From a checkpoint of a small transformer trained on Wikipedia.
Architecture: RMSNorm before each block, rotary positions, no biases in attention or MLP, normalized queries and keys, capped logits.
Training: a variant of Adam for these matrices, 730M tokens, 11142 steps.
MLP neurons of a small language model. Each row is named by its layer, matrix (up: input weights; down: output weights) and neuron, and shows model dimensions 48-175. Each number is 500 + 25 x the weight over its row's rms, rounded and kept within 0 to 999. Numbers have three digits each.
After each neuron's rows, "fires before" lists the tokens most often just after its 100 highest values on Wikipedia text that the model never trained on. A number after a token or word is its count.

L2.up2122:535557524503540484518492475516536490526476509488490510530491493459502464505533522506530533497475508479512501528516527484492481517478519469462517478468462503503504519516520517517502541458491481553515489534516513529511496487516485478522485473493503474520501465494512502489495529494455442525478454509536510505464516533524517480490504501487476467529468470501501538524456482482480461474490
L2.down2122:535490481527488479504515480488504495486499475493471483542511505442494472483539471554503496514483566507504521522471506490506438492538478492483494563468482543471508494503490520469514515456481481477489462501513476540497485549481480482498491444488517462498459481461516516477516482480501517512456470473478468501478480523531488506506526531535463495495514490490497509518510519485504485487492
fires before: " the" 27, " by" 13, " to" 10, " a" 7, " in" 4

L2.up2242:501491516478462481520558457475502499520512530532492554517487473472501513492487529490525500470517459480523458512532521512507459480487521463470457508537494552488466519466503461479498503521476492473470506506476519466488482469477540453515477502518423493472508477472465470486510500476540495485504456484496491487459517472501494515493453530491512500485488507491505477533490463474473504499513
L2.down2242:499524461461517496498508508505534511476478513560467463506457468516515445493472507477537512523514513531514477528491560454508449470523469478461497509520532491525522483468489484486519541554459510498501470512447550519463524468496497477500546573505473461498474481528437468519504493467558471454483452457431485496512505454505475510474477492481460509459541469504494488508501540484473493514517
fires before: " to" 17, " were" 11, " are" 11, " is" 10, " was" 7, " the" 6

L2.up216:502531525539477497524462467501490490513541496518502497532499463498467538483524526513470534499499514483511494475501486511484490549529482500463463490530502514518471528494519483490507494505466512534504534488481536509514470483451507467483555477514477516498540515446495488496548514458500450463519522524504549502488542473467499551511497501461496454495503511457524457495447446484507473469544
L2.down216:530485511508483489485503476499541502535536510489463526534498496493528496523508479528527534507505492508489518492504501523505524521488498472492477527464488479494526511492550526559526495487510537493489488509530468516499515467450458546510481555504499506522440481525522459505429470507491521458477502527540498508446476457530498471498480512515490501482475534545546504486502561478507509519503
fires before: " |" 32, " the" 23

L2.up469:512480533495503448518531477555477513498476554501561521514493481505518505491470486510522502485521522523505499452522517487530503509479511506474512492498518519494512529495531493507510509481472461505487539557504513464524543490506474499515466528527504476472568502472497483476517491484472489525476485491507520489512497489505532467445495481502532499509491509509545436534504523513507535487521
L2.down469:501482516493525486452490506524443543487555491465508513501496493543485516485534439466487513525473486500521473488511520489500504500471489505467513512494490416521544538513516526511510528484527471485458457516481482524471458503525532516509467522502491477502540489492536491446446497496457465495521484488495497536480488500503518491502500491522463551543538488537513474510484511502495532550508
fires before: " a" 45, " an" 14

L2.up768:494473530450457515505483491460495494476537471508547505482497491537509541521484517489504498452496483526510500515526507471541536476494505523461499499560479481486494469525497484454503455547471485520486530511510516525534512499523490494507487486501507506485537516482516474494527487540491453524514543500526529499466527473511516531483525483449514488487480498565505496497480482513517461507472
L2.down768:484504503482486540458487486518538506511495496505487474524466520498500517495509527506507574492543498446502563495468487535494500497478480499474489527525459523529537547481493503554556515507495494470532482546559547508513469520489526468500501503490519516527498504507498484479521525529513488479515497513474436537508454494501512531500512514506478470478488537513505469490505485485507497499503
fires before: "\n" 100

L2.up1910:485513482478459509541478498510482490471474565527515490546506463490464483523470513465447500507474528480561500494524520528533481481484528503499506459503526528525490461509510492474491522478487483523502473505508526493479535519476517556495508484514504493516537493501466493513506499464476500470490520514469535502492480501488484527507512452455516481492497490471494528478472528467494496504571
L2.down1910:500497514477504493452486484493478474539554546473527534488510503511465500490497488466536506503506525487490502508509473503522494477520479502521521458510521590493513471489541523514435524484540496495475509532498517497509531497495501448521482468547513536507509458531507540520485491464516486540483508503511544513507475513501543482483470508497513531481502487519493470551503457488503471513498
fires before: "\n" 60, "-" 10

L2.up1564:535511517474491501548530510478505493504539519514521516502483482466474514485498536508464508436510530491491487556533472570491457503496515503499500491504479534471506508458515519518501502490476455439512526506509478508529486467518479483475472517498496445525529500464523526525493505495470465506517491452491498541462494476525526502500523518456484480510459483502485498512517452495504516521518
L2.down1564:480526476466499504501536486502531535471501521461503508528456511460522529480502511480479529477510556504459504498508521508439503515522517513475536484509486516524522508481465493556486451508487476449534512511471485505498422556491511503484486526493516471516505489512469504496478489486446480497536516527494511524523499507525502494501467494489518474509450531509478475491493513484493504456544
fires before: " |" 41, " Artists" 5, "\n" 4, "'s" 4

L2.up222:493519532505489422542501471514499514457507539475523462480492485460498535508512491526490488452555488452517518506508518543496516530481531514509474478558472478480492497480499502470498491500459477509473524497489507492525522461473492482478513541544493496497524465478487469480481525507515480503479507500504487505475498467478471531514486469488531525524519488438502492504485518533498469468497
L2.down222:511527481491486518488512475503518521487510516500531507533462540507476468502461504539498476455492505473459507484492529535469494505448512452470541497516489432548509510563523513526479513498519514476521537499500504470458507525478493523542495518494495556504479477509514483494488494493467485511480519542485509512483500525474495522504471528534506473448532493532525522455466540495496502511498
fires before: " |" 61, "B," 4, "\n" 4

L2.up857:536507510497506500521529491528505536499474515505510554502503496471497484527517530499462526491497517456547474513528523514541518486510513514478501452552448553505514474492481469484480492453491468504506497501485503513544507470513505468530487514501519517501514510446485501548519521488485487521520509514505535530480508488478487517453502525456544457489485488496477502492495533463499513492546
L2.down857:480533479505459490505501485514495512522525506497556486494510531466470510506493481528494512516486514475516491489477494510518470490479479505499523497561458507505535517486492497524492518506510495524521479515519491497488524462516514485481526497536515501516494495468496516500477493476497498534481504508505483537504496474487513525502496496508500521490497537495512505480519475484502477490499
fires before: "\n" 97

L2.up690:517506506544545487557481504550572503565526510462510473471535494550559541527499493505510499506547488492512526469519486512487473519530516451479501505541512470511478533469476461453520461500503470527498504453484510499502520475513469523511494471484479475504515468454523467515472520507494474477470511513489511537510470501454489515519511454519545462465508454533495535474506498452536479482536
L2.down690:480504499521510503483498536500497511490482527473572482481490509482467555477483453516533499534472468482535475517509484504483501510527496503518498451507493524488456466482484498452473503532493507507529509478517508501485455442523450499498502484508498478519516491530449497491504503431515509489520487498492504486495489472504514521498502517510490492505487488539481515517498486538545490472544
fires before: "\n" 54, "==" 5

L2.up2036:513523514500515484486500520542454530511490512495522505506533505481509537502544520524490519486513467440487510517481494523532508491499501460505470504529504501500493510487505495459479491513547512531521446515451497485512507541508481491495514437555506492497513482492515476488503494497551481497483465495490486555465492445522515495507482522500551544481465481497507532538527464477521480439546
L2.down2036:522505483498519466495509497500554520486538526487488492465475520514493496486433541529482470473461538513442514482513518497501525509470488479528488490493492475537469533494455475520493476478493501477523515512514495549456464493490499497483497491501521506513532489533478511492531441488515499510485534564504515492517493534488491520486508485499503496468489542503498560493493469497492558510457
fires before: " |" 56, "ton" 4

L2.up828:532489487479509492539462469534507496526530493523504494480478460457470504477517491468549506497494540433501469501502520513484479502483506482507452484557518555479466475494526472501528475483453466494499534509465494487522505463508500484512517495480477482512496475485542505549471499451495443554545503497572480480507521482485510508498528507466498470497435533492504491529505504471531524489505
L2.down828:519459513494513468483414464520496515446486479518490480560462486474523481509514489501483488486500495523481473521471519491500499543490434500511529485514485517486499504521515500522469477506514523484499509507485483469493485508538502543495465499542469437529501487489541490465499521479473539518506496537485515501521485465534533539497550503479532473470489508511498491467498503484505528482497
fires before: " |" 44, " via" 6, " of" 4

L2.up1278:484462540510499496506468451487474520508509502487544520505494458522539508509500491492539534469556534517484518499482538508504523470521499505473488471528521529512490475483497482499459488507488490551523498517491544498513507509518473537510500568491529471495539474474492489520518518485479468506500453486503487529504480493580489517461518497482530497492471491508506444517476529453480465484520
L2.down1278:505499490496495488468551460483481504500530532528558489512521520499526500517494491490487506517497505477502496480488468490552487475479500503509536473511469532490541513541480500507475504497478518478495496469506530469491533496516509482498490506501482508512452476512524512514477484470498496525482500509463525498501495476519504506507430476498533503463476462499470511479506495469493475485480
fires before: "\n" 87, "|" 4

L2.up1748:522524506483508506482529492527522489478469536541562498535503504480488501488528518530492514474523527461535510479480524483497524448504461530492515426525504522524472477471496488483485483447479468518524465529489547505524506495507493473529526497497519518487498504472491488488480530526510534516482503516468504525480544487488520512444529527452520483492525515497495523503497543468498486502536
L2.down1748:492520502499483515495458482526507518491506489512510500499523518507448506514519489506487502522485508496503515514502496530523452498491490515471501494508455498488514489496475488486467491505501489491510514516495494496494504482482536473482491503488533489502481545499455511492490533477495484489491526492483510498491508469511476517491513545520480505488497533523479496502503513487473510500526
fires before: "-" 40, "|" 38, "\n" 22

L2.up2019:523482520468498453499520499513512496492487478506550524524536510506564549523473554469474511511498514504527526520511506486514485485501519513438483501545447521467491522494509497510534482509508506476474521516492516516518532474486485467506492509489484507519570454517528517489523493465542505528527495495506517497536531482545534503481507492480513493472482520471516468489525515483508477464499
L2.down2019:487497496483509550511476507510539533507506535518486506479510524477443478524542451501496490510486522455475512500459546567479488528486511513469514507491486517483566528485493500502454499499465442481498464472473510472513488496503512534517471510518503479485489540473487519494485510533457479494460495537489464509465491494509475478507501499531505507504554533491492506536489520507502542513486
fires before: "\n" 24, " The" 14, " In" 7, " He" 5, " It" 5, " A" 4

L2.up759:529530486499487427518549474499465475538509535507515488510507463505490502519482511535503541507513477530519477505486529514531510519478508537447495527502478497516487487490508508459507522477484483468472470531468512502515514464501500549491481508474522515478545461519499542477505492488478469502487484482509515499479519515498486466466476524520599493469460499531515485534501505446527537459529
L2.down759:484507539499498533541475455505472584527484495492518517489510454479504520506495457499445554465483496484554496452488516526504512513516482479503510544459481518514566481523506489500536518529504475504539494485492520496506493450486527514527496477523483533498521479447513491480493508439525491567491526541502514472525474493492492488529482495484475502544494508493516504538492450470544514539481
fires before: " the" 28, " a" 27, " an" 7, " least" 6

L2.up237:495505513517563492517536509512513497502524550513505494461483487538543507536509505491526473501488526521469484527531515531504506481448495510515509545497516501522471494477475474508466508525454494472534471498465554491535493469542540472504482482555532490488547447505526467479473544533493497489507478484535494525471521484478538525480464477458569548467520459478520520506460497517477481471523
L2.down237:468475488510467514487484483514465487545528549494519450506433496504517469473504492551522501456502508478510536503509521536510520529483514520496504522498463530522535514494461472550493527557499493479517544516500526477508500510506518494516480485504509471531529465491487462481447466494517489506508492495491466493491507477511444539507499513465509474508506492507471497464507515508466492496511
fires before: " |" 98

L2.up2014:499515493461478514452517471497486521477465494476488488500526479522510459503510484518501503510502527500517518451497473500573515512476491484473448475522521471499475494552546480505486526507469498474529518521499496505535525498497502535530485473539526457490524467512500509480516539484486451512495502500497491527539496493498547523425474491473503442508531505487486484520500560503495546491549
L2.down2014:478530507499486486481484530513456512476531489511564537532507512490484520506518532523478529500495490549534465527485514567506470496467495520481474480470463464472536514485468499490501504502487549495522504526494489468496467471484508506497486474491555526494542499507508477527503500512542497518505509483500489482492497492515480501517494514477506493495524474515496487473523500504471539531483
fires before: "\n" 32, " a" 16, "The" 11, "-" 5

L2.up1724:505533511513500490488501512525481470492463552518541486507485506505511473529436512536491495454498557477529537513528504502556446510485506490515507489498515497519514534515505474509513522499458465498535498535513533482488545445480447544488504499490501504483537531478486499482521488458504468497495489487484553493482515480515492524499473479464548464478484504478516491508466529447514523504566
L2.down1724:526473498487489480510490545464496544527506491490531494483527482479503486532505471509506518526514531485524504472510495496540474487498474491524499487478511533536476511482495515493531479476529528492470493520532477473484506531525530496555490481495464468497504512491464495509511510501515515528517484486512512530484517498473506484512511494505460537493476509526467520489538521508498529457472
fires before: "\n" 43, " Will" 8, "ill" 5, "rost" 4, " disc" 4, "rit" 4

L2.up841:496493531523482480525485479489487483492496557475533477462501486494533494506488470522515420481479469486513538510477497546528495510456493526535517503524486502509491495494510504503485529505486485501508469467454538509525491459530533481509524517497520489470508475494490502518478519446492463525518519496541492510517509496519468510521514509449493490505487488542488491505491486486466456480522
L2.down841:461515482494473495485513516503491504542498534503485472473486480476477460510476470530523466486518492499513541524482481526466505502525475507505523522487469528474511490508451495511504464504461464508507469468465482517523498521517480500468527498485529488502510535497485503538508470478530500495516501512522528462512489487526485550540477525501529525516514478508493502484479520490481499472509
fires before: " |" 39, ":" 8, "\n" 5, " pm" 4

L2.up706:512511526474485512458520487471540490503519488455562494523544499529544479535523510527509496441511516476535480525468524462556504519513504471463459438518492502510498500518520475472509482492492501512500523503487520471529538495526500496513467441523506486484521499474511482496541495517487489516537540514544518481486534498522470485541551525464527485473461499517477464505486501477465497497525
L2.down706:510495515507487516511492509500493480506512496544555533482523504485510508492493482484485520469488523469483483488520494522549391505481492482544526509539469524501526524497484521480470467513510535469480481480526494510512501497478547507487499484513462491500512494491489510513509544466480488531509488476502477512479480511460505515486492470498445497502501526506480522481491540513474518509469
fires before: "\n" 90

L2.up2231:508431519475513502508443492527489512542470508475544503524525481506526508507519521515555507486503501489483451520511502468507500514498486460470474478508496547462514492505517533558525493516506468469494532483484566502544541489499509538566509479474451471469493532483492492531485501492495502520503519512497505494490488489532444512528545496489528466513481510533504453455473488474526475503484
L2.down2231:459522467522494523487530467495510489501518546519515463499482519494507515510469507482554515495480510496518472507515481472508464479495543475520525464522488505507476550498487482483483504526505555478519477514504493515503504472491534504503484508527489536540511459501469477523483521496525505526512483470484481491514502486511530525470523463489478483540561478500491518523484498487514510476468
fires before: "\n" 96

L2.up2049:514505500490494499498503475506488502532505509493487479486552489502525477519498510523528469503486481550522507518510508527520456475497513523481475479505505503463490487477518474498463530479537464482496506515489518502549524507511493510480516502472499491466533465484531505475517524470508468496567509502508552526492523492470506530491492550506536522468510483520489516466466515492520475487484
L2.down2049:481531487482522489508484496441490505502465545467505497497485500561492515501489476519517479501526466541421501530500484503497466484491494483483522482518500517494479491513477503471477490518461514549522463500498490501512475480523484521546490497501509484508515462449482466483490503528501487511550521436501481453472468474502475496526472504508529490496533490503542469488465517484499510521496
fires before: "\n" 43, "-" 7, " ×" 6, " cm" 6, "|" 5

L2.up1282:474509487514501451494487511512507540487501511505524512490516503502502512536476531486503509481453482503518492533468478516512497481512525489464488487504479526492467507498493447443481514466512458469493492532491510536498484497476503454487519506486490528530530468521520444481488504515499513503535501530481498522477519497514556503453510557478512500491529514464479517525509480495483527454529
L2.down1282:532472496546495516508487522481471492489495492511509516499483547546509454494471489507472474507509523484506521488507526511504489523470511507542514544455515501519514486494536526501477500483494499493517479470507469480478490485520471551481506507541525488545491492488526504483499480464497512503502494496492480475420486476467474507483526460506519491478498480534510495516502472473515549494463
fires before: " the" 58

L2.up881:504499503499516456509480464491521520526517458504505462433482509525543527510490528479557497467486508528505487514516498478468515476554519520458486511547488498464505501475515502513524485496522530494483535486489480502527507502538475463490478488516468507515526486499532470424496481477516514504516492519510514500514528493519510507513461506509521520493509506535487504489480493483495503443478
L2.down881:507463524478485510526485513539489535518475523499513490504531567486462481518549468484500503528495506482508558467485537522526496540479517520466506494486471499496533518497474490540506465503478468467487521511468500479527475443481524502516502480511507498466517504502493492497490481499497501497458501525496473532496487474532479482508507526506490503478526513506535466513511538518490526506526
fires before: "\n" 29, " The" 15, " He" 7, " In" 6, " A" 4

L2.up1934:535493449520479460514519530502503512511482517549519508509465479522489479518552533520506508508486512535510494511525494524474520509500476492499491463494533487477476497505529517497499530469486516521499494521497475481534510436495496490483490521541497467514542464507469508436508560462499503503497469467477500484477538477513532532487500506459504507497515477522494492512539444493522451487476
L2.down1934:466466482521529479479522505512500516510534527522510494526494554436463431488493505477507519476473505514502511519498511522495511518488546551437503520540510520464507452509507516499461493543490548498503459477448495481457485529525457465489524452469547523453518490493483476503516462503478504514487493558506503523501486509489469486491510460530502506473488470513467527485503504520537492510529
fires before: " |" 53

L2.up241:484484532518455481529467444530535482493526506472518499502550483472528541520517530495501517458477479494488504541477497538510488503536531480480441473550492520470501530465466512515475509510508473529539517501467540475497496495507498503465484514524504531519506494482545506480523496464521472556514499507511528526472508468508501525506469489504497477482500477459445458514489516500511459477521
L2.down241:469483507523523507471518518504514468532528533502510493545494520494497472496474488522482504437484521456472523511500505483476468482511474496493522556501465496520471498487475493516483511520518522482539479558491487537502521529505478509523497491489514489474518484547510466460522468496499508502472547557520468487501462542496457501487492494491501525461538485475479546464502509514527512478469
fires before: "\n" 27, " |" 17, " is" 14, " and" 8, " was" 6

L2.up1869:509490537529509498503439408505479505554518482492513519515518492506501503499500524525501456499509449519560524509469488510484507531479510467491497509534485485494507513485490486508517493504529461540530557493483541515495484528502499505512488435464500473477492461490485490470481523475482480495504507535491534548490483502521498520526497500536522532503499450520497523481461467475508493480517
L2.down1869:468478478478512507519510512476468519447544513472539473543485517498457550515485480529508497532485505475471504556486501483510511501522513509519493506524478506502528498475497449478496474511476523523531443477536477550518480499524466517491480520493511486532535452494505507481487511453489497506520476506467440485509477473486517489520487520454489490495494501483482526472494471533500534473517
fires before: "\n" 85

L2.up1643:545512494502508486499495463495494521530456520502542502482485515511502486532521531475486504510508476498490531501490477533517463509495528482451503499509463543481499499519507505507525510475483496455508499545496538492491502490478520469498464488546509451500505504471520499517484521471471482489519491520477508512469516486513500503478510534510538485503497462501525511506522540470522510496562
L2.down1643:498523488508499492490492503479502467483519519489525514477512473517500541502508482503534523511498497480505507501475495514496555486492501523504498505509496506506541505494480512495510486488511488498497479486524509510510492447515489474486490487498482524473490503485503502473480502497522488500513510496500473497507513496499536476493504515503497493490459494510475496530503481510511504481518
fires before: "\n" 67, "|" 25

L2.up2079:516522513493500503531523464457504528477485500553550522503502513490517542527540467500483512452496491491496544538465492471506545529538505506462475455520473509474499453527519495516482431487492513520509471505497475484533512522499513481530494518475526492532519483516525483504550527549503526470486517525507506505506500477512510530484498541499495475515424525491533483490483508461466518487455
L2.down2079:507467477537475522498494474521519523495502501546498506480507498487507474499514515524503531494512487475504478517495492522533495473446489516481499520509441524542544538524502528510515526487467464474510494548555536489497502482540512487476508535489505513493453522500479518515493526475500488493478509498492442495496457442494509524451483470511457480507502531475517514488496502482492459492517
fires before: "\n" 100

L2.up743:501502495531516481502477484545543554499473485533497491484472473510475526545557532518496521464503446457503496464463504503511450493493496488530502417520499520484515567500491506488500506489508504480513472527485508492556506501532528487528492483520513494535500518490479474469478561516526472504475458464529504521484498528556483528484497504537493490461509470509520505549480451459488497485509
L2.down743:470496504462484512501502462544505511453537479527491491506461516491499481514452516464505524498525477495532524529483535529488416525473527496549501502515528508520505539499521453515485462469433504491502494496530489497497498491505480452532493510496488484563481507501496498444474507530517503475492498499493496488494509532505507503463481490502524498513526460509519508491508511494469516529487
fires before: " the" 39, " to" 11, " his" 7, " this" 4

L2.up1327:536488516470485500558523499480507456549476515535511529534481510490468526476547511487469501475526497514477484504494527485517491492491505481496529497518502505530473512477523485528510500481501516523479525513477499476469486434495497463457549515502463507522503487523491518536519521472528525568519499482537509542486551470505467514527519540523480482459479491475493514555515487481473479531497
L2.down1327:533498465527462497506499495482544509479460503488471482531462520481500477499467504498498483485524520487536489496484517514486494454509504480477466494496486550477485507510499503500454526510472513524523488514552529475522556467532454505509507502523479519495518496504457522509532418505502487529468512528487524477556468466502504524495480487502524530490526489487526514518484495473505489452490
fires before: " |" 32, "\n" 27

L2.up567:538508511505432502486521504497499498501504494530521463488498489471530563464520512471494476483544466506491498493484482501486499543474508478495536482520476506516481555527535500486477492500495495470499471483495497508486573517502551488522500451495473508505519468521495485488527495477484537501504490493502554547508504476494490463486495487480476481526509549495499479514481486488533461512523
L2.down567:530439470508509529519518500473482517521485498523455525524487517497504484489483534546524415487490523475492533524481531476541453530469476471502548459518512520502500512512502526490532486503478501521465526451502489499459509535463483516492477475502466475496521530484480487545466480489473515511534559490478538483529491507496454478489494492485499529473507497534465540466481484513482507544549
fires before: " |" 65, " of" 10

L2.up2219:533503507515490508502506495526498544527434551493523467471485520471496536512499551459498516487461523499468448492480544531507512502547497500499539443479491497493499523479466491501502482503531507479487483515505504508537501524489525486500523461483465482451551495505513541460474531493506477504497487479468503504516511456480476514455499517523505474502463480516482475506516496508529495515493
L2.down2219:478560502499418472530532485505535532499524533526461476493476536461461469519532503459498490472514562472470466482498499535507488497517519437543479521500510519515493535484510512507508480506525489516516443509477501470516518528492509464443517493485487482504510488499489496541528514494539472502483523499490481505469514505520460491492546523534496478501497480520510496509514486501472513474493
fires before: " as" 59, " to" 8, " for" 6, " a" 4

L2.up2263:489512519479503529474509491504515518447442460473554474503537514501499461539546474521506502473490535509520520523526507495550505512495506506480503426530463505510476502530501500482492520499472514471502473454508560467564530484533506493481495471511512468471485540491503486485529511542482515523495534512481500488489520503540509499470493501467546502467484501516513507449477551473490509477471
L2.down2263:508472463545464501471475518492480474532546501592550494513527478457510492528487529507464509496493487493531443508512530496559456499474499501531477494526450519501527536503512503509493484488484510504501467537529536507519499489524562498494493506486485512516496490519506535497471496511522496535471505491444470540450499499499503492453452497513443507473496504515489518491514524497501491466498
fires before: "\n" 99

L2.up1760:519483524484479476548493468466517485490513530498521520529494493512514498504465496514508462489498485515571512481520505510506512509495484512517476420511480523489502494524497522533530509504466492515486441522503494493514515461510495458504526489466507471503505489482473494540528481497472517512514519518519529504503541509469481504527499504500531414461495507475479490475474502460535503504518
L2.down1760:503476458501464460517508481498495498472518535469495459495511513486482472505499486454502475455526520492514494496526497494489504447506541480532515521452502489497513501485524548460482496479507535552498455504512534535508547497507477487441484504554517500499476482511486505490473516497474518506516524515463503444467530528474523453498527472488485527504485518466528494520484491490494511526474
fires before: "\n" 53

L2.up1344:525478524528484487544441491527485512527520493505503540488478481468525505507489461505520528497508497510504502486522526522510548468477482425437454538526471493524483486499564486519515543473531513476489536478498511485563526463459550503522481460476495494509500498525526483520513478467479471493542508529513501488510518473503500488461523502488528514519482509506520484487511486493509507502505
L2.down1344:445449481493522484469489472485457491424520536473516523488479491529485531490489494502502542512509555520459490549483487518551547511509505512515487496491495493521494487535491497538529499493529476477482496503465542448504541474519495499510494494486519515527491470538496537508491503505477519494480495483511477540508530524513546493518484508458505508490502448537526437524498489485501484506474
fires before: "\n" 41, " of" 10

L2.up630:488509472502477504515475512502471495486467483503503464501486461482486484519525499479528493511509489548518462525534464526486519523516468520553479461469469534502501501489498499540510530504464464522462509523465514509527596514474518482471498457539495475513554461492476491524507526471534522519508494493506521516521494468508498524496493494499502508439496497523529512475488478479496475481490
L2.down630:450522505533500495480496426460514482525513504479503493479506478541468473488465464510448500481501499520496491507477493494496498494507504536477508461481485540515502525514501495525496487558517520507479470467528477488522446527471481483509498535523521573526556462488474514490463492500504517515529485452499484447511481547472521490528505501539489421500519515460504534511479487559542503510530
fires before: " |" 50

L2.up1096:515507512468486470499497460510472501498525510516545519475518501498495542553468469498479528470484538494500482484506500504506518525458461477494459531558506537464496504515494497511489529467470501468480490523502487551491490487503485533476501501468506521453525469502496520502546530492469492516454538514472561554488503500488496457520480542521504460448475528521503504482494482513535476495538
L2.down1096:522507498511485528468489532478504536478508483488474528535514488520515515517529516532487512512446475536499501474457493529484497512491530516487531496518515471493513519460485494489496463470526452469479543507539504485496514499535487543504451514487514476510489460490494510504514477524475492474492483512483531522523501503495508442535484481507451500503459510545493525523500481513459518523521
fires before: " a" 39, " the" 20, " an" 5

L2.up931:495485510546476506508451447506501507516477484509550516488518457501535544504499520495503515456504508534472499490455529503530528463517522492438448445518506532510487488500520491493506486507500481513523540511497538471558530521489502503499472517535515478517533493462527454504518502479490487516514491499535522513478489501530498541465510502493487478497437556468514457480489524434490474463499
L2.down931:502510493485493483482513485504486496496525528501519497503529540500497514514502507481496518490486508503494512476489487503515474459477500503523525492484452507501538501499483490502471507503475549482522483496488522480469523472507524469468494524495503497497463520477482497491490492458496499536521512482469482520499496461523490499520454508499534479496473485511478497497488499487508500473500
fires before: "\n" 100

L2.up1288:472478498515496517506472489482544509535494515507520505500574522518562497529477480499480482495506532509526519515518534508508476479516498462428487475517518470453497525492525512534501453488523469521506520489472523511497522492517459545487482531501463470483504429466537463493492522500506455478508473509513496501498513486505478506478508473487510488497505491499491477470476515496513495472484
L2.down1288:469528504501498528434483480464497515522492509502509499529527517516467496491517488542483529488509513502530519534498509474512492494490523511510500489503490508480484486485458509495520500549482522526537441471490530498486437483542486499501484488491516498534499518502461537515460507510486483516527522505506510454516510483476471510507479537517482517489478509503508481513483512488522504507507
fires before: "\n" 51, "|" 10, "-" 8

L2.up978:500495515502475490519472469492477496554503456479524521518551502482513517533509479523509506509516506505516497520496541458512508479528500490485488456491518507525455524455555521538514477497527481508490515508479516515539482503514461528474499485490478503489501481485494477463531518475559500507537468518507508498503455492583471511458492508496545531504499534555501470501476525521536484525491
L2.down978:511484474501500541431455469454487518519525520494484507529516522480462488487518485505507540554473504509450503539508507511525521494519538506516505471505502536488499486513499514494470515567442510515531494438489527481502508521510490517506505498537506479503494525476490516526488470464481473513532516482525508457480491512494484486496465502531513516502485434507452460505492459454487517487519
fires before: "\n" 59, "|" 10, "-" 4

L2.up1612:491436507505538491517489512527465505479480544510544536498510519459515533509496523511493500503456468477504482555484520529501461518480529541501513499498482507505458512499486500507509496515506491500501461526441509505472520497462499490488513443486495512474516478447497522505539540492522464558509478509484520503497494518519525457505499476495470478491492486545527475528473513486502489509509
L2.down1612:526493489454526493519473505513542534493501528467514492533457514505492480491505503491500550498500495481514512493491523490529501490470493471474491488506498493525470529504484481470523521520517498466513533507485518502537501526514512501494502509466522486505464447484494497527483526488533520541471556465485523502550515505512509485485490500558497481470515523521506482509466539458506536499495
fires before: " that" 41, " he" 8, " the" 7, " on" 5, " to" 5

L2.up57:464519486541498514496530474512486471456475499476512533480520511455479533502499497489484429513534482489549462528499440484487488490496486519482459493494452473514488517514497501510473496477547469493459512489483506519497543504480519480436478484491515542507512495467472505486510516538491463523477486530490539489516515504469499560492501477481490479511468498529533506471537530532535471491513
L2.down57:494488496490521466525492509494474510488508507472483491498475470474485499557510469499515518507493512486486520493496474503487489504493477506593461496512518536537461512495523511478519523489499494468480480506494506550506516507503472521483486490483509489510432556526517487509495525540456424533517529512483513510508481488493501492509498506491512516517483495506456490482541536498496506569508
fires before: " of" 22, " that" 11, " to" 7, " in" 7, " for" 4, " on" 4

L2.up2070:483558573482534530501482494507514515516461487503540541538502498533471515533520497505504506483558486489519505495522471478497487466533466508510489510538476537544449525514471490452506456492453510524524477513480556490493502487512456497519520518465501470513502492484497484498489506480476508513489506518479476541512509487447511500535523507509560522437523479530495512498496501488468469490520
L2.down2070:518505497485503441465514514508469492500518534503532469501494474522490534496498488511557505518459530487496478484520487519497512521525508512504493491477496480447560463498563433505512517478510468487497505477511470539513556477525496462515500522506478464513535446503521529502504535451468502523510422496537489542494520461493538463503523498460483504510471498512457517578515471493512512476520
fires before: "\n" 71, "-" 21